config.yaml
parallel_block: false
lr_mult_o: 0.855
train_tokens: 445500000
MLP neurons of a small language model. Each row is named by its layer, matrix (down: output weights) and neuron, and shows model dimensions 0-95. Each number is 200 + 20 x the weight over its row's rms, rounded and kept within 0 to 999. A neuron's up and down rows have the sign that makes its largest values positive.
After each neuron's rows, "fires before" lists the tokens most often just after its 100 highest values on Wikipedia text that the model never trained on.

L21.down222,229,200,207,199,172,192,208,188,209,175,183,221,201,173,205,203,166,217,216,179,198,185,222,203,232,180,222,204,220,206,226,204,191,192,207,211,212,175,175,226,190,177,218,209,192,208,238,195,192,256,183,178,206,203,208,210,110,239,164,209,188,188,194,227,191,179,206,236,180,218,237,221,224,186,206,237,211,179,213,168,208,241,193,205,202,218,212,171,229,200,226,207,174,211,199,180
fires before: "–", " |", ")\n\n", ":"

L18.down26,205,261,203,172,199,192,158,174,196,173,172,252,179,212,200,166,230,192,223,227,188,196,180,213,217,197,182,204,216,215,216,221,162,196,179,232,204,211,194,198,211,204,176,176,191,205,214,204,209,265,190,211,201,221,230,212,256,189,190,203,226,205,233,196,218,151,218,202,235,183,224,229,220,176,193,194,220,239,207,189,214,206,203,163,197,202,164,226,179,219,215,178,206,190,181,207
fires before: " |", "0", " |\n", "%", " m"

L22.down146,214,187,188,201,178,193,197,208,158,207,184,201,211,221,192,186,212,177,181,202,187,171,248,179,195,193,188,189,211,207,229,193,215,205,218,192,171,173,196,209,205,198,219,217,229,214,197,186,203,194,175,158,199,174,181,202,111,204,205,172,249,202,214,217,186,208,225,214,175,214,208,196,189,166,228,181,198,218,192,214,209,213,155,210,192,223,178,185,183,187,212,227,231,191,188,227
fires before: " ", " the"

L2.down407,195,167,203,209,181,196,183,207,202,213,213,209,223,220,233,204,183,186,204,211,208,198,220,191,215,229,197,197,218,252,231,228,185,178,155,182,180,173,183,234,165,194,204,192,215,189,226,217,196,206,236,182,213,197,196,183,171,227,177,194,170,229,179,187,210,195,224,198,209,197,250,193,201,194,220,190,230,180,233,189,189,239,158,189,208,223,196,224,226,193,206,189,205,181,200,177
fires before: "0", "1", "2", "ions", " to"

L2.down798,225,207,216,221,201,230,205,210,198,196,227,206,230,176,210,206,179,214,245,194,174,194,202,162,200,202,175,209,208,168,234,211,183,213,213,201,174,185,203,188,209,214,206,172,196,210,183,176,228,209,209,203,184,196,231,223,203,218,190,175,209,200,205,218,216,249,189,197,201,197,179,190,251,196,202,200,190,205,215,198,207,184,186,206,215,184,191,158,183,222,180,198,189,186,179,216
fires before: "0", "1", "6", "2", "8", "5"

L16.down520,229,207,185,183,195,160,195,191,167,157,228,190,202,215,209,230,201,206,218,203,211,209,208,190,176,194,228,204,202,201,215,181,211,191,202,220,183,229,227,230,197,215,186,198,218,187,199,162,216,190,199,203,209,211,204,145,195,252,194,228,250,184,194,189,201,224,199,210,181,214,198,204,193,193,195,214,181,229,225,194,223,210,218,199,199,211,235,176,191,205,206,227,226,217,222,203
fires before: " "

L11.down510,185,182,179,231,195,189,152,172,190,186,207,242,226,225,216,230,203,214,203,221,222,185,189,197,192,190,203,204,188,177,167,253,195,171,225,189,188,200,204,175,194,210,197,186,189,180,171,179,179,241,193,175,189,214,220,226,184,199,172,233,200,185,219,236,169,168,205,214,226,200,183,204,198,185,222,251,177,215,173,248,192,203,183,205,198,212,210,225,178,222,204,198,222,191,220,204
fires before: " ", ",", "\n", " |", " South"

L2.down582,180,179,211,194,181,180,218,185,233,163,224,192,206,176,201,242,251,190,174,216,181,230,213,192,212,206,195,167,196,179,215,197,214,167,195,189,222,214,198,185,217,224,195,215,224,214,197,167,210,187,191,224,176,204,219,244,197,213,222,215,192,184,163,197,222,198,205,196,209,202,227,211,204,216,202,179,191,191,173,193,197,190,216,196,190,200,199,197,162,214,204,213,202,194,188,199
fires before: " |", ",", "–", ".", " |\n", ":"

L18.down499,166,195,215,203,201,204,203,183,215,192,191,218,205,183,208,197,173,190,207,218,180,167,212,205,231,198,186,198,201,158,221,247,187,230,231,146,189,216,191,169,204,193,192,171,184,190,210,187,157,221,204,206,196,209,187,193,223,203,211,196,170,191,205,222,211,220,213,206,189,213,183,193,224,186,223,230,220,187,219,179,228,182,186,180,205,170,225,225,207,189,206,206,219,179,232,196
fires before: "0", "1", "2"

L22.down873,209,228,184,212,203,216,189,209,215,179,149,194,209,172,203,191,218,185,187,192,200,211,231,204,185,207,175,173,226,176,244,216,210,221,199,222,223,226,198,233,180,214,204,229,213,220,221,190,208,291,224,165,237,212,215,207,140,198,212,180,197,189,219,209,180,231,234,215,164,233,213,173,196,193,199,220,212,178,194,209,199,208,156,198,187,198,206,189,217,198,230,208,216,192,196,179
fires before: " "

L22.down538,208,201,202,223,246,216,225,225,197,201,195,218,230,180,216,222,197,200,220,177,239,218,219,213,188,248,173,205,178,194,200,182,179,200,176,189,195,194,205,180,205,224,218,190,175,166,214,208,181,206,211,233,223,232,207,159,171,183,207,176,192,214,199,160,216,199,229,181,207,177,197,216,214,175,232,242,245,179,182,171,226,175,218,208,192,162,177,206,198,237,217,182,216,208,175,212
fires before: ")", ",", ".", ".\n\n", "),", " and"

L3.down434,223,201,177,227,201,187,178,210,195,193,194,209,221,224,213,213,205,177,227,185,170,207,197,189,207,196,230,207,212,195,177,184,200,179,200,219,197,229,179,218,202,216,176,200,160,215,192,209,213,185,179,215,198,201,199,184,154,180,148,195,232,182,231,204,207,243,218,209,165,196,194,196,171,213,198,218,153,195,228,201,213,176,189,187,211,240,203,198,206,199,197,194,223,192,168,192
fires before: " "

L2.down165,197,221,220,206,171,224,224,203,204,217,232,198,210,167,189,190,191,195,245,167,194,198,214,169,179,199,184,188,218,177,205,216,181,194,191,200,186,203,161,197,182,209,218,174,189,202,187,208,200,206,205,191,168,178,220,205,198,194,232,179,207,212,179,224,213,215,200,205,172,159,184,204,243,202,217,209,152,219,219,210,204,208,199,215,229,198,217,201,195,221,199,239,199,202,189,186
fires before: "0", "2", "1", "7", "8"

L2.down31,198,209,190,226,180,207,200,210,190,209,221,204,206,164,214,193,210,173,249,210,185,178,184,178,197,207,179,198,221,192,248,199,203,182,209,238,192,190,177,203,193,197,194,170,190,187,204,183,202,230,228,213,154,189,203,231,218,196,221,172,210,208,190,209,216,214,199,232,184,193,200,206,229,222,181,207,173,230,234,223,196,210,199,214,216,171,189,196,192,219,186,225,212,190,196,202
fires before: "0", "1", "6", "2", "5"

L21.down5,205,216,194,184,206,160,176,226,194,212,202,185,203,187,189,195,195,178,197,225,218,185,227,205,195,204,175,223,210,190,191,183,181,208,178,222,185,185,215,154,223,209,217,192,207,192,239,223,166,200,234,185,219,226,184,189,159,193,184,202,195,179,217,177,186,198,199,169,198,206,192,188,235,193,204,176,217,190,184,189,201,203,221,226,232,221,196,211,211,172,236,210,164,188,179,209
fires before: ",", ".", " |", "–", " ×"

L2.down833,207,193,181,205,199,188,178,211,189,192,203,191,224,228,203,201,220,202,199,182,210,202,200,172,180,195,225,197,212,219,170,196,183,194,224,229,198,201,190,207,188,219,186,200,177,243,197,196,203,181,186,215,200,211,183,186,146,199,145,200,228,172,203,206,201,245,220,198,184,182,193,199,210,189,209,225,158,196,234,185,227,196,175,172,209,213,223,202,188,216,212,195,205,177,143,200
fires before: " "

L11.down597,193,220,245,185,192,202,182,175,227,211,215,210,181,218,163,199,183,227,215,168,179,161,224,218,163,201,203,200,189,218,202,200,209,194,200,190,207,259,193,179,178,203,200,203,213,212,204,163,207,231,201,215,198,216,208,209,205,209,176,203,217,218,209,205,180,178,157,206,218,199,216,226,195,181,199,186,178,208,185,225,171,185,225,188,233,225,210,195,146,172,258,171,196,174,207,212
fires before: " ", " −", " |", "0"

L22.down492,189,230,195,199,220,198,230,207,199,205,216,208,180,137,169,193,162,210,226,169,191,234,202,202,200,214,203,223,169,193,210,190,221,212,200,192,215,193,194,192,168,205,199,208,183,210,173,189,182,243,174,213,195,198,225,249,270,201,216,170,197,196,198,197,187,199,172,226,214,239,190,191,204,232,195,197,161,192,209,217,211,223,242,218,161,201,175,182,205,196,219,206,216,162,173,196
fires before: "0", "9", "2", "7", "5", "1"

L22.down613,192,204,230,216,214,216,214,199,174,188,213,203,203,171,226,216,183,225,194,196,216,233,186,197,191,251,197,192,189,207,226,204,218,193,201,212,199,224,204,183,200,205,210,196,185,185,216,203,184,212,148,197,204,232,178,173,225,182,200,196,218,215,183,189,211,175,237,207,227,195,190,222,184,194,172,193,197,176,199,193,208,169,194,185,186,202,199,221,199,235,182,222,212,220,191,185
fires before: "20"

L8.down629,215,209,202,186,230,204,178,187,218,204,196,228,234,199,209,211,224,225,210,172,198,190,206,217,219,204,220,204,188,169,238,234,200,203,189,200,203,220,184,220,179,176,178,201,154,177,217,215,188,162,199,201,176,207,215,162,176,219,173,167,164,234,184,229,227,232,159,191,206,195,203,209,207,187,226,195,205,200,201,210,198,217,182,214,210,178,224,205,183,197,219,196,191,212,188,200
fires before: " |", "0", "=", "1"

L2.down54,203,202,215,206,203,223,185,183,176,217,180,221,225,232,172,228,182,208,206,231,197,225,220,177,230,209,218,202,209,209,222,199,159,209,214,228,219,237,193,202,229,214,194,176,245,248,214,182,197,194,177,209,213,196,173,196,154,198,180,208,173,170,171,208,201,207,187,181,243,196,169,197,173,182,188,207,187,166,199,190,201,195,209,222,173,192,190,216,190,196,216,177,199,213,200,204
fires before: " as", "ly", " of", "erous"

L2.down138,224,182,228,195,206,207,207,187,221,172,196,195,240,158,203,222,206,227,220,185,167,193,206,200,208,231,189,192,206,217,207,201,185,201,209,179,223,217,194,203,204,208,215,208,199,221,208,193,229,143,238,227,220,195,195,189,188,215,216,190,207,206,196,221,226,215,247,189,232,232,226,183,178,214,202,205,179,165,227,179,219,191,179,202,219,209,202,205,195,217,204,223,211,199,191,212
fires before: " |", ",", ".", "–", "):", "st"

L18.down888,212,200,186,173,198,226,186,186,199,241,178,202,220,168,195,216,165,207,235,225,246,208,215,199,227,221,158,203,210,160,232,215,210,168,240,189,252,203,199,210,187,191,187,168,170,166,216,219,219,201,175,208,186,199,199,184,209,205,186,195,172,192,221,211,226,203,206,188,178,181,199,231,202,171,188,217,198,205,160,214,186,173,151,198,211,180,176,193,206,201,206,202,207,216,189,193
fires before: "19", "20", "os"

L3.down756,234,222,217,193,207,200,231,182,173,190,200,222,216,195,191,224,171,186,221,194,227,198,208,190,190,160,192,199,197,213,198,208,218,200,204,221,206,215,210,216,209,215,221,205,173,195,192,218,175,193,174,176,168,161,214,198,225,210,200,227,186,172,204,210,178,192,214,191,197,188,170,185,217,197,195,210,158,228,198,190,200,206,233,201,175,221,206,195,204,211,207,214,271,199,223,219
fires before: " ", " in", "s", "e", "ey"

L2.down424,190,230,187,177,177,240,224,176,226,204,197,216,215,193,216,215,182,231,237,190,187,215,205,177,214,196,183,213,219,192,239,220,185,230,159,195,165,197,213,200,186,172,188,169,210,191,209,243,206,188,202,209,181,177,227,211,201,203,213,198,182,201,198,187,237,220,201,197,227,191,208,193,199,218,217,188,215,175,205,187,208,211,192,200,220,217,206,206,186,190,186,191,213,183,172,199
fires before: "0", "1", "2", "5"

L18.down419,182,169,201,217,198,184,191,244,180,219,223,213,205,198,181,202,197,189,175,182,186,189,179,187,196,165,197,216,221,205,193,210,203,199,183,208,199,222,208,209,209,210,203,175,229,175,241,213,171,216,264,183,190,208,205,186,191,198,206,194,214,210,211,207,204,191,216,200,184,202,210,161,192,165,192,228,185,182,188,190,177,188,208,221,196,205,200,181,245,167,235,208,188,185,195,186
fires before: " |", ";", ".", "–", "',", "'\n"

L2.down697,233,168,189,201,205,186,185,226,200,199,203,190,226,128,212,204,163,184,217,195,150,198,230,200,191,199,202,208,189,202,231,202,222,186,194,215,189,224,203,226,205,208,205,202,191,205,164,195,170,218,182,212,224,204,162,195,183,198,201,204,218,195,190,203,216,197,192,170,200,210,210,192,210,190,192,197,189,179,204,198,212,206,228,217,227,202,200,201,229,203,199,197,170,209,224,228
fires before: ",", " |", " Division", ".", ";", " |\n"

L3.down696,210,192,179,206,207,198,183,199,182,203,198,203,223,220,204,207,204,178,222,177,174,198,194,184,193,197,236,206,206,214,163,199,188,177,203,228,193,215,186,214,200,220,191,207,181,223,188,208,200,178,180,229,211,189,197,185,158,195,148,214,231,172,212,210,209,238,203,190,190,195,198,197,189,213,190,230,151,177,242,198,214,189,180,181,205,229,201,198,197,206,203,188,218,194,153,187
fires before: " "